MLP neurons of a small language model. Each row is named by its layer, matrix (up: input weights) and neuron, and shows model dimensions 0-191. Each number is 128 + 24 x the weight over its row's rms, rounded and kept within 0 to 255. Numbers have three digits each.
A block is one neuron, or neurons of one layer that tend to fire together. After each block is what it responds to, as a language model described it from the Wikipedia text at the highest values.

L4.up3:105142139121118105108136097117134105145123156121114107130115093154149097151136111173105108086082129179122136171141134112113141155099106109161139121126155158150090131099167142147113127127142119155121167097098148138084144145153115127108165130166080128137101129127101082105124145130089128091105092144137157152134109140143116114115087136083112113128131140156123106102142156158142146133185185080130110072125126149146092166181157112159156116166136100158118163123136111143136114129126125123160155120121106106080161113122118158136143177114087149152142112125118140127136130153121105088
L4.up4:110145126120146113095152130100141157153144145139144124170156163124180127117141127121120135153060117155142140117130176131122146126140092130144133129090127147084101102163112106090101128111119097132120125133100124138132146158100127161124104127132110127113133118117109128128168165102125121124141112075150128098145089114138087158133087113134093098178130133118123076124147128162116094104166177161108126134110094141134152169128149146144167156152135096132150130090154116121104137157173167186087118104116141098092159131084161126128124195098098136143116108123145141133137132108107092114
Description: Indefinite article "a". The article a or A opening a noun phrase, especially after according to, as, with, or at sentence start; also word-initial A/T/le fragments.

L4.up371:114121138136119143113088148116153150137119100129161106093179133114107136139184114137131161092116132158098152145117112089163047134123098149147124131132137120147144170161165158109126128089152145116121184106099139111102096119107136136127159138083137143185128103142099140109145161111153127124155112130136163103140117132103098140132147108142085141081110095100139138121160128148168145094123098139164122141121125112099131079171147139142150137114099140110120083084097098095133132152157152161117132122141126141125159096113134147130123133138126119117166093074130101142111171142115163123
L4.up698:118114129117146100133159155132162126143132127089117127131130142106170160148101177102125145127132139129090119099147112107119133170082157098165108096150110112171116152068180106160146120129103127123122128119151149176094125117163095152092126104134105085121091153131101126138094148116111132108181131114141144116141124141146119138118168128129146174084113113156158142121136155114158085133189115128145140093111135106104099088148139136112111098164131177158142157114123139107130139122119129110124166121165077121119096145134156170144144116147105137109074103080154138134126142141118135100
Description: Piece after lone initial. Short word pieces that directly follow a word's lone first letter, mostly in names and capitalized words, e.g. W-al(sh), F-ed(eration), Y-e(ovil).

L2.up236:145165128118126124106108146101148103120130109114119122144148117105125149164133121131080093167139156123165127121134122121081131138121130132202106088134149148135116159114068125136096156126138141126149126150099136109106127114117179179131158083098118135088107139139141101172161118152108133113151059126112124105172126142114144132142125157124114112134153116095110109121103176134093116113126161159083127083125131127117136155117162169120133137139112119139135130126149116138147174130153145136170124122085104105114158138162152105117154117083169097123044108132097117150132132115145160119
L2.up321:134172124137108158130090116115115106119164086119120094079110174152128157126159127110126149144147114104142147156131120142119115110115125138136181111186098138143120159075122101090129144135110119093151135093129130102119156101107093149124138115151132135083116109164159099090154107078128132110147101105149135124137164168132131104172125139128109126125168123129108162106109150086103105153145100073109107173169132153153174128130145141146147127182141124133139118131134133116113157111075146156112094118169148099117155116106134150149084148114130135127105131118086162107102129100166120139
L2.up511:151163173110153096153136166131122098083083109114144107184124122151118146119150155158120127106151159106121156123138096152122140161137093101138107115111119115120129092167116097124111131122136143111098133139101132117136112093102152166106094114128109110133164120117137139142175152152105117115138098118136100113142147114145146121106116149129114134129144126114128074136124146156145131129115181185161132109145116132130159172144136107168137147176099087160123158112121162152170150099105158142167105131170151133066119117122139092084091129098064119132100121130106112125076111128126126100
L2.up645:138109097095111137126134096118157068168106174076140111182130144104139169137109118147115086112113130112120138113098098145126123119112142134162110112140111107120115112182116130092107123144167087172160109163106147161129112088082171113130113128099080116118134098146142133100118127149145148149157091101155118136131114122098147162153117131125158122096093123132122123096112080167152160113136139154101149110125114093141109159167156137134164117119139133118126111144132131147110117114137143137192117140140144100120172144096163136090147150171085149135160107138138109152148100097106138144
Description: Indefinite article a/an. Indefinite articles a, an, A in encyclopedic prose, often after "is", a comma or "In" (is a mountain, In a 5-2 decision); rarely heading-initial capitals like C.

L4.up489:082105166188117148131141139136139132107128119078081088170177157145163140152106103075128111107103121130157144159113126109094121115136150099156089110118108195106092138123104118121106134120102138131098148145082123159116133142142119146119111109120109175115152108134132152128157137107132176141135129141120152152107144127115139096098153131176122180147160163134140101155141130160162124093133147094086153086122115131110102127138116099129134165111128126124136108143134115100137120119133133091089148109099133135145122141118172170144125126110085151103182097111113120109105138110093165151
L4.up652:128130134144143085122166162089119121139150149129148131136155118127132096160115135111092120103108121160138169153130096104163114166156124111170136108124123138155148160118136123159167137118125114122055124130075134125095163125100122091105106117094124140144127143134149117097139109122118092119104157101153158161134179135134139106176127104116084170121116146113138132159127179169149061120151126104114163098101131131086134139175115129125123124140137132121106139096094074136131118096117145158115103121139119123140185092142104141161138169121111117111120096082147115153154107145113158098
Description: Mid-word second fragment. Second word-piece of a split word, right after a capital or one-letter start, as in t-or-pedo, b-or-row, M-er-ry, B-ra-zilian.

L2.up112:161136112122176102161136159111136128118140113132128098157125071151132100091115077124107105118132076105156100132113158117129127109091166104156105136098118133117143119087165124153096149111123120111130167086142117107132110130153132134108133136126133077142133109123117122144128134129153141138158136154154136184137134096130138097117083114133166154109127181075137098102119140142124196164119150159116142139157112160109134098150121103097144121125110153172130125135140158130132080133126152125148079093138102152138158097157146049137118129102150117121112118118189123129154127148126157137
L2.up174:093142134138120152116141146154141189144139152168125138083099159125155124161147078153140102173116103138147125103115112084098101118130152137090129147107120130146110102089153154077158153113154151112149131137157103080111104096123152182137107141117112114164108126145148109119143171115111105107100131127098141129104147141170153126108171141154154145167103120108182108136156127102122137146123085117122142123138125149157155072130163117141152121115137089107180179117130143119123099117135128150135147114123105094084101071109083110152118116118130111106113113110132159133157103118116118126
L2.up479:105070087125147129148115151089130143127117146134176141123122094096144126135123112110123106140150121129151111092122084104133149135131129160117112118127104159144127109100170147132100142088166105101133137084169132082194142125128165163170132115157135124134137158153146175142119115135146117090142115146121096144140135121172108123091104108123131113125111130094144087100114145159115119139168146147147107119193120152148151111177136126168099117143130127145088179155123119143170116105119145114144093143155115167108171076105129081149084115128136132133106108113135161120118106106133126096
L2.up763:113117110141140103127112119126103134140118135147137094137163117121184150141120144144122082075161085139126151117086110108161080109117107148137128118151154107170095120108184143126100142138152136112138153125152161088129122104119091114168085135156137087146162142137121184147129156133118120109160093141153123116109170135134078140092162127165124123109179152110143132113073092101125127106118136183130132126176118135126132131137158141160146114098095150109165170126151122115108140117128123122170096115154127132154144071142139112174132132123136100129114104137139117114153111106115086095
Description: Word-internal piece after prefix. Mid-word fragments starting a word's stem right after a split-off prefix or first piece, especially un-/dis-/self-, as in un|lawful, dis|mantling, self-|titled.

L2.up209:108072116168124099121124156128149097154108135109112149126161128172162113107190113129154101060084149156163144133150140120131100116130089139114146139158147135142116079151153123125103143090117122094140150127125170130148139107137080139203129152140127106140112139085101105118126126091156098101129126095112144104121125124106104104124156112143123149114138133147118146170108156122173129101111157141107146118120118140144083156123148148135167125138126138128124112124120145135121139100145161121138108167146112131108103151119136081150088137124111138126118150083156131122114203138093180094
L2.up364:126179106112170121108093104110122139110141157128144181130085104117129120106090165159156147132118125162163126089175130093127134133152106105114130124097141154159125096127175094128127111102167146114124139160132136169144109112143095139119159127135091107147130144115120164151124120083127114117150178126175117088132117135119093174137110145141113082114136116166116129170121109099143103139146104108115134121099115156209133134112168131133155088076110144113117130136103132140113100112106170139125104163133176148138121124139110110136114125127153118159182107142110120113137133125074142100
L2.up403:083124133127133142093127101115129132148118164106126151149128108106108097072161108125178133117136133162145125145139143135129116141131119126095105098151137149166134091115112069132095115124133137136090144123163136102149116146148097140164149102143106113140168164124099141126123135132122088089129096106150100160135195063121121100172130154159089131078131142150179132149155152113131134144138141155100135107108102136105087107156135131146129114130120138104121137105140141161140121122103146176100132155140109156155129182097107094128109104170098150118131161117137167103079158120103156108
L2.up523:106175140128137166094138148137115156100103143116100161121159144110119125107148119132130121088131152160146119121129135093135106116065118131120114097152147109166086123096146119083103154127141087143117155115105164183141123111127097135106131129096113128166111186077096152157160155127073097113132125080133118141107093116143136146129150124157122151103102119165169088139116122148119131140140121146132111095112127140158095106167147098097110110173111138137130116098130159125143161110118087162133103127094134147105130148127157149117148127133131182151168151114141070120140159122093151135
Description: Early word-piece continuations. The second piece of a name or word split after a capital initial, such as the period in "B. J." and "T. G.", é in "Qué" and "Mé", or "ey" in "Feynman".

L3.up74:123125122119159106130121151133122144117101059150142087127159128080147138129182150102121143115124121164139110099102154093118142097077137153128156130146096165156096162155147129180113138103160124135087114134152116104085116203129079125110146106151115129129059153115118119163158141128105123118110119117148125111106117168158123134138168139154111140170123154146108116154151155138162118132121151099133115098154130085128127107165179145127105147132109128145123124182144111155130124119141124147136121101140140175162095132094120099111118105151118121090120125102117157100123118096124131167
L3.up250:123131103138159083126123139181110129122148149100144108153150154071138159151192158147124145116167094116167125101162141130112058109073159117118117154133184141137098132119115090115134128165144118144099099132096161111135162115125175093101116167123139068139143130095106134165131150094123089122139135135153116120104131116105084146137148085157122160139110101146130082121102130155129126134154116141170140133118159118133097151134118123142106113148152104114159105134128119108070147125124137154089125106115136098143135116152158113170108102140103119128148119108168134138118124129103147105
L3.up262:127139142106164178128123146092112141119132162114111136105174090121148092112127100137095143093127144119139135130141146114115128127147165166163135084099125169138180098131097092146122098129151115129125139127140157146115146106149112171128159111113088110143113168146105124151112144138087114172057094092149121088127131136114137129163122130138113088126128138159104124161100064163129149130149145147161145112155123123107121098146134131111118155122101168143134111106147156139140121152106122175118127161113146092106122124129145125077140131117140177140173121099151083165093127101085127095
L3.up538:116138125092157113102137101129145147137120139142083090128133088158118110091133101182156128083155105130184133145158088079133132165160126115140141144134148119128122139173140124125156135080124121124059132140096161131140130146125134128101124093143113072125174174129116095109126124107100158149132087105155161170076116134111107124164136120146114130114083128128095118136126120113141167122106161159122124158148172152148115111165132136087131154172148110129138106116083131127135137129152145185107090137096126142132116117120123132154129140127155120142176084109111134115142152115129137087
L3.up563:160156133146154085158110102116075137121147146117121110113128099121117118150142146134130140127118115121152123110149109104134119082105138159176126102165098166103123161117107118112121133110139089130101126149114136115144116182140095171162151126087126091129118133127154129118156137095128122143119124169151079103127141102112122112136142138138134137136113114172124078171129115106142097118084189159164126107155120092145136104170158128123149104160096141104149125121119150107138158125137165179106146140116099166156158098174099131083086104143168136133157084125149150089138145113091116101
L3.up623:136140132118132146151111144166161094116076153179160163140150085103113101173128156130123100119158117189089134112126079095119104108151120038111131149104144118104145122128144139106124110083118108113146143084153125151133122144129104160155104080118134127162117112113096087134082143136132117093156144094150157130100105138122108124132123094106119111133159068186092126137140108118113151160152136158127124153112144150127163156173112157140122115175113128132120121136128133114152142156122123125114137166090135122136118121146146126136118141175127173111119139118146150094119103132139132103
L3.up647:147135120145146138104078128123112140142113096139089132146138112122166113142150162100125145105157111188162129093145132096125086092137159075130143152140130090114111127134145109120072163155148153107091132112153131158145091132120131128118146125132164097122169141135130151137140142101127120133118084125078170120107120132140097111155108109137152113076100149164127128164127173157145141126126137116110099125128077094098117138135140187094138117114090142147164113135117072111163084159125097158138084122177153129145151114136142097124123143119118182124121125125122152126152156163117155123
L3.up725:148172127131175127156076128157130129116118133127152101094142115117161094137128160136150164106155110168140094122114119185123130112114119148115116088129125144158174120100171098112099124123148115095129148126115139105142115179137140161116161122110094116132165140113096083137173122094103122137078121140147134154119109131139113105147180126136111146107141164137163123116130109126120079164163167120093160064123142116115092115155104172081147110126111078124171121117120143139146114123096146168120178123121148138111127113144135135128162121152079120129131138118100119119085109115098131107
Description: Second piece in split words. The second word piece right after a capital or lowercase first letter, mostly in names and rare words, such as C-e-va, V-a-akevandring, or initials like C.H.U.D.

L4.up233:128160157106153179109095102136090101157141173110088127156136103147141115135113115152150087146077154150122085114143106130162089149099130143098155110167160185118118100138120095135125123134158125140125159109113128109097131123152097127137142105090168153167120138127150122102172104115152121086140139156086129092125127124131129165115099139111138129088112134109143139124092136095150151129098120108089156149096125082143121153141185121129120153143151105146099093148102106128140120134114131147154140091144105090094135164092090133134137145128150165107151142163106109121112144159138080099
L4.up361:120094133165126133107115104121133115159152165115107129118118132150090159169126128147120118161082083159109129121178141122129100128154116078129156100129108164168131111100081130077100106122123140143113103112142126086163119162112124165157120117125152153127116123088144151129087167145121117103115141102140164136114107122121141154148133132169127106121102118154140100149127142127135167152113117135057136166102136189145101153112103139126110126171139111153112149163146104075120138141129122176084114119135099147140094158132096067133119098108182140138148135133153101140125126144118120104
Description: Sentence-final periods. Periods ending a sentence in Wikipedia prose, often with closing quotes, parentheses or a paragraph break before a new section or sentence, as in "passport.", "teaching.".

L2.up273:159155160132117096134158101097104146167138117129118136128112075129152142100107115099153150132111117140185083106126117123138119131139102101156125105148128127091135084105106089145138162150115141158141135142141133103185121108118152118146103158150135110113129112120138111134160148132110130089159130136158111095153137141146173129166164076116105106149156140123122125147136170127092123117111102126106135123127140125132171124102135155143084125106142090122141107174140107138089100121070122160141123151164117121126147168082188107147074128093159154143116093144120129169076132092146133126
L2.up415:096159120070127094166114128137097154168132154125137145169117136122137143119103120127129117159123125131128137125121167132118115094080156068098104151133165161098154134130117108100181145188137151153095128140157134110159140108117138147144157102067190094140115123112139148118135153099129110076167147142178130112125136146090149127100154099166084113179120109175139141156146121143125171145120104131151103122131133126150145163114096129125122109110086124113138150115114123146123135116073106108151111132147074129124096129130129124134136073111144120149137130108112116122119125105162130102
L2.up488:131099106129157131119143125095118133137114156138121160124077102121155165148148136129122069165097139112178108125148132112151141130156197140117201133160110101106137089108093135110121127134148138161121130135141130162138147121147139084144106119123156084132148101125128142129122125119160145183149094147084111115112141146136095099125131150143104190100163179096130122074121134131121075134132159146126120111168112103146127136158126141147130112155106118161101145103109089141179124105103127081134120139138122073140128087087122112128115077124129154153138104136098125115127136124132117130
L2.up611:179120105141101170124158118148126138167163145124098139154109102143148145088118113134128107171114078203126126125117125123146105140123156109134132112165096098131098099115089146086114118162116164126109138125145098105132127145138161120188110111146141059182125123100120145107160105142129121138140133114123141096122149157158136179123153125162144108151169111111159123143141135164117147090086135128140142139135134132134170105090167115108103092141067131124128136134155103132131154101133116163152109128097107110143135089112144129138102101100161155129149108144091114129100125151133084121
Description: Sentence-final periods. Periods ending declarative sentences in encyclopedic prose (census figures, history, biography) before a new sentence such as "The", "In", or "He"; also paragraph breaks and occasional mid-word pieces like correspond, sn, ica.

L3.up112:117152139118135133156142148134128071163115158111095113132107110145111191153118147136089116148119119141186146145142104128131113172103120092141122114175138125119156082109094128090132131139103157180095127083147140077162150136204172094115157125142158110137173130109121128111130133137151125096100143133078126137163146169106124121132145119132115102120152128120127117095109107108140115133091127154092188126128093122133121156139146144120127117153137071131121124102193118113110107105175121133152143137111149120140116138123103095151102116105115133116117139087130139133082152129148105146
L3.up238:173152119093135121143157152199105118125139102115132154112149146097100084127112082134147149099132120134159115166136151116130105160132096148124102125164150138125099115124094111120147101145136133131108117124105166137145137143115108113117129114076095121138091157161166133052176140130134112159128127114167169132130118156134111121104148121178119168121137065139143161128123129109141125103127140114111146136104135134148112120134139104121147121133101114109139116117121157113128142156180111130117112143126103139131120137134206167144114146085121166087165083100129117121135150119079088080
L3.up360:157164186143121118164150094121135079116187094151119143139110089088137114108123104136136157142113136152138137140133111127161128109132088170084135112152122151121126113115114150132128127139099091133146182135118104155111132149096097118136126121103108129093135124107118170079137127113117113084103144133169148149146115153130122157088135187116144131132136124143141126121123128115062109109106160138125166125129130137150112132170116087126115082132143066150148126096095104162132166176149152168116141104130096112120144121149099136118119150143068158113143160074133149130154152129117128128
L3.up579:145143095127145105138084135134088099118121148118104119162140109080120126140139136177158137140127177154147125114151098135136171155128161125130118144102133135125124124104100106128078117138147090126103102124088119132154137149179101118181122141134136118143164143117182122175106128166135111148116152112150160114182150093149142080140130131123117121099169100136139155089092123146089146082152118103127141097093135111116097097126123139103163086156113162098137108130154116120149129110148137144124115090131147107148132084136140184125064116104142110117169153177121154137130138143132107129
L3.up687:157108138177087111119136134145119081127115114092126158151091099145087158144172142134112118120080131143154101148144150148150123098175112122120148098134123177152149111101107112096075116115117126079124104119113097163139135132135110085143071107132122090129122120199145138164147140088096132150154106109091101150127149150179152147148101156161149144124143149121114109098092141127159131144141119130139145137135109100136147165144140135097115106137133126135105117116112159173144101125184127124122150111092129121115158127099150140159134133125124135137136068113126124115133140109144094187
L3.up713:089169149138182143123139142117143077160089160143106149114095101123086135140103073153096155190090131142154129122133135132128092155130173098104134133128111155117138100085078077095140123129126160140111092125138106078171112122152129095127114116130129098155107106129164119110134140125131136149130173112093136133165135144137172132129169140105137138149123115123124106159162114128135092134113168159074147134111138087161140134109132152096142125132128088124090162149117140108141145119091146130131077130161140145156140140129145149123135127145107119151109138088162129156080151140137107134
L3.up715:138145139129127138103097164110130103134131131124104130095113103099112075117095123148108095205119113140120130104089119092139112152115127090149176152128120129152123133131083160132105152116133138152062089102162163105119110137125120133141108075106119142117141122072157151071129118125123149099158114119112161141134150097159126149125136193179142100147111156101176136160144152124148146146100150126123154155126114168101131168090100140122133110146127111141142094158107113108150174131150128126173153132121130113137100156099115147135156126133120155116158123100162112123088100138146131126
L3.up724:103181144125091120175128122135160109145149123095073102141105127109087089102098152133151144120130124151139092180140133125106105161101139114093130139166143139138164089117181072097088123126162110162121140109116130113050176154153136112090082160112160115136128144156160163119172126115117116111159135138109099116138105148153152113119092159138132113132123098136137140163134114172126143140096110097121155154129098088134159159123138131148125135126131124146110104118099146164122127136130117163114120165127100129132137113120108111103098128131164137097152112117115118175141101149096124155
Description: Preposition at, sentence periods. Fires most on the preposition at after a verb (began at, made at, until at least), and also on sentence-ending periods mid-paragraph.

L3.up204:143101113141130127118163118129131162141145158061142140122146129116149169143092126107169103150127079114117158131119086131135127122125114135137132132135141126089111181131134126154117135101078136131147134100115156078100139099206142168117126089112136132154113125110131108114135138092152110124142088165142150117147138117074094151185139106168104091121161125139120121123178158127146119129074100087143114100110167145144108140104137132137092162106146118191131129122103129143130127113108115081135155132130161112123164119125150107130088159126097145154138132100097158128133090141139128104
L3.up346:153162100142136141135094115101125128131149127131105120088151153142184165149149144132161110171167128131140141159129124125123182168134150095134124144136129137128072127109154139122098099107126127124155135123120150102090161105162101115125173152104108134169090080149116129144141128137109113062123121124146122137172132163127093115164088161126142136115140099113140130120170110196146127113139084082171144141132101105105093110108128113117109108159143143155121118156154102089123100101122186100099169129154153128113115136104129110105116115126111100114081092140152131136113093131144130141
L3.up381:130134105134127099163137136142114118105122136113140157122117099107154093092101099124104121122149116124130111154131139130125119119107191121200103140134093126147125136148156150147141132128135091103130145137090150143135136140132109148109137125102158138165135104131118117161112191122148078114104112061107144175117147159145136151147126108137104138090189195141110153129118113087161091122124106084160156114113094163139183121134112134104140150152166134170143146139094105127177119108105099112105160123135090126100124089138104116147098118116129111127175158109120118135126133120095110097
L3.up597:176155143128171078099111153164104141136105097100090130174142120112111155166139113158119121140133152136152108135160124115120131107082130115105124130164109092123124105111127092113140112115133179144090117143148144153107152096126106127144095105102144081147135107101131119175118158166108171103158129131152154112124136143128084120135147086141110097174164130126099151125103132135127154146156119082172157102127150152155125137164121153157131097110131132147088094103177116120143168137107100096101144152123126123139100189110182101107120124101135103122124108139147138134151120119130084152
L3.up600:126136124111183071126106139153081148105100129122121170107134151101115150153134157158127143135127139149074078130103133183141141123144134109131170128106092118146089176070130103157158078084111116117123132123089109163128123142136114159117120139124079133122125138110089118136117143085107136146124150163105154167161157147118113124136154146158146134122148155135147159094126125141142123102111138088118087101107096139106136161147156149157116156135085137147158106101091122113154123169152146108169119130118127125132120129106132160112116162118100141091161091098134150150138132119158141082
L3.up638:141148145087115100157134085103146104147111151136143118111149118159123146103136121150143106097121102172192115132099149077125130186082123119149164100100073101149081135120121113109112107139104152155135166140087115107124135094109142124119119102110123170105132139137179075144149167164120106098113128102107129131127148175133107121130143156131131131132122113162155139121120154157115157129136140153107125130130162098126131144128122170094154086132170138100114174134133136143132117111149138158107119113121114116097139111084136173116130180118092076140122085135100104151149136113136171139
L3.up663:105141117132134156131124113157158096123131135125122168093111127083148105132164132160102100136149123098150100083151111088179095144134150126124116139144059125156123149139124090132129146089127153120157117124104121118142149145117134194120108163120156170126164118139128099088122117147131140129178106097110096117103122115097124127156110130132100114093127102166138093139127142115135151107168113134123114126092148109136140169129134138192113133115099119096091116167128087109087142188126146153155138170107182105126093122146135132136123152126097110073126150121142139162158164125133142120
L3.up726:151150125139145112153146132113129098083087165124114141095143122115094171083137129136135172154142089121135145105173115153126104140114126137168138113124108125119094106165125152142128158116122151125115157088107152139096153154143133152108115181106117159125093080128121128120123158091120105141144068116140143098113102080164166151133150130143144114134151135129121109100131131137133095164134151145090122168111146095092121124124148216143107161158140114130178170132162110148088068107141115126123136095134134134102149095141148124113148158098121131140127093140130142108093090137143123143
Description: Article after role verbs. The articles a and an right after as, was, is, became, elected ("As a result", "became a sub-lieutenant", "was an American"), plus In the + year, In addition, and CJK name pieces.

L3.up64:075126148192145137115123132108135102086162151097133123103158151069134163172138131133059117079132104162108156112133100142161098140117176116155106116146130113139157117097143148136142142113150129124110147096112145165165114135134165136124143120085136116145138149143109113122167136085114131106125158162157161153136149125099086089123157091135124121122137153143108135138113133154142111143131111137145139100127167143140103154123172136162123108099135117116110114097090139172110108117091141141120171120157105156085154110132135110118119136127130153102140096068120082101123136142090154105
L3.up154:126168131107170094172124145150149170128143124142145105149131136122187168147156158114127113140116137115135112126159106103147095118134122165125132168113081153120108117124098113149116165114142161164097120092138140077093120108113130125147103136197127092164128170148118155170134108115060117153090161147123099112148107143150116105142115111154106132115101142159114080138130155143108117170161127106125118175114115155136170126132130099155140116127092114109149121124117157171137104093107144111111112122137141149143119077146105140118131112066146153121126084109124145127130109103102137105
L3.up159:143139115138123107118110134119097136144132118120118129153103092137119109152139112113133113145133171167162134125146067136177131132112121121167107182113134179139150116089122131098101126081134140133110161136170120124133118125107154189122139139152173118147165172126135154148129130126112117106087124127103126156103165144155129093138118132098138138163117137107082132091085106152094091154147144135151121111171143107103146095190133081129157128177147158116064098129107136167129094118109130124141088140141114131085137113091132119145130126121121124101139089136114111157134164081139101113
L3.up292:140089127168130112186123094174165121120120133125173169124123125131129128105132132157139077134108165089114137131144112138133137089154165122158114163146100144131124117121155103124090154098109088098153135136153116113166138125118093148089131130173140136170072109134166153135158140116109122155112131143144134132130132155132110108142139137108141127108141147105135076117111121145089094117157149160122186136155117173127157132135107121147129131101123084148108116095117173127135079125135138103126127105119131097135132087077103150143126170084128117125148133116117095083116157132189079130
L3.up347:080152118152152130180130120118113121122134122112138136145111148166118136143098141135121113089090139180134123139111165135146157136132135098159109149145139124175110126122128141118104153153158159141125125121129148103135171180066114137095122107156122147162085103122120122135146077132103156114130111151090139139115149144134120099185111106086157100104138102140108119132112112146170113113169136152159114133165139149103078132154151115095107096144112171111114117134091129159140130095139094127160133140126117150101109145098133148086137134141083118138091132052098150103143147074152129134
L3.up451:138106099130163104083132159141120120129139099121122125143115095123136121148155119156172118187119129124136139096100129063179143143083104128105137155101155136126111134129160138107119151103150109136119100077151147130132132153127122085162113095110106114152124133135144165120164134158147146118184141101088124117160113133138093127139145151125132167132137100119127122147122138159107072096170149149150104122089112125145151129150105101176126162109128096132130110164095129164103143117110092154136084150148091138102132130168109103107159136156128111111078135074177148116132134100104137151
L3.up493:119130145150172152111112121138159137136121140115119119113106121093117118107097118132152139122095149187125151136120124071103095100169133135124155099144136168122120133173141111120087151121141127127113182148124147122097090118080149156163136098118114130130159114125097094165107148140120117135108100144136118100151130149139087138166137113115130119135118112058072119131150135092102203131150169099117115126130140151142108165163124095175130121112110140124134109125107122153147157110140141156128140148121094157129135138132127112089136106114123110083160129071126095146111138157143204155
L3.up583:082124166147156116120118150101157131100143172083141134089136146101147163125136133163094150060109160128140136135146123105127095122145127145150147104124116142182143171079156107123128081083140147111116125119154131123123143109130115099085144141111108187124140107126093152090133119117126146098130139137128151106133164128160145153121146117124149133113124159125115178166129118144185090129158057128137125110141164095127128111170117137116149115136136119138109118115135098128126125135107128126118129094152128158114165139171122101090120156135151150128133127065110094134121102100091168084
Description: Mid-word continuation pieces. Word pieces that continue a common English word split after a short opening consonant fragment, like bl-ast, cl-erk, b-ranches, f-ertile.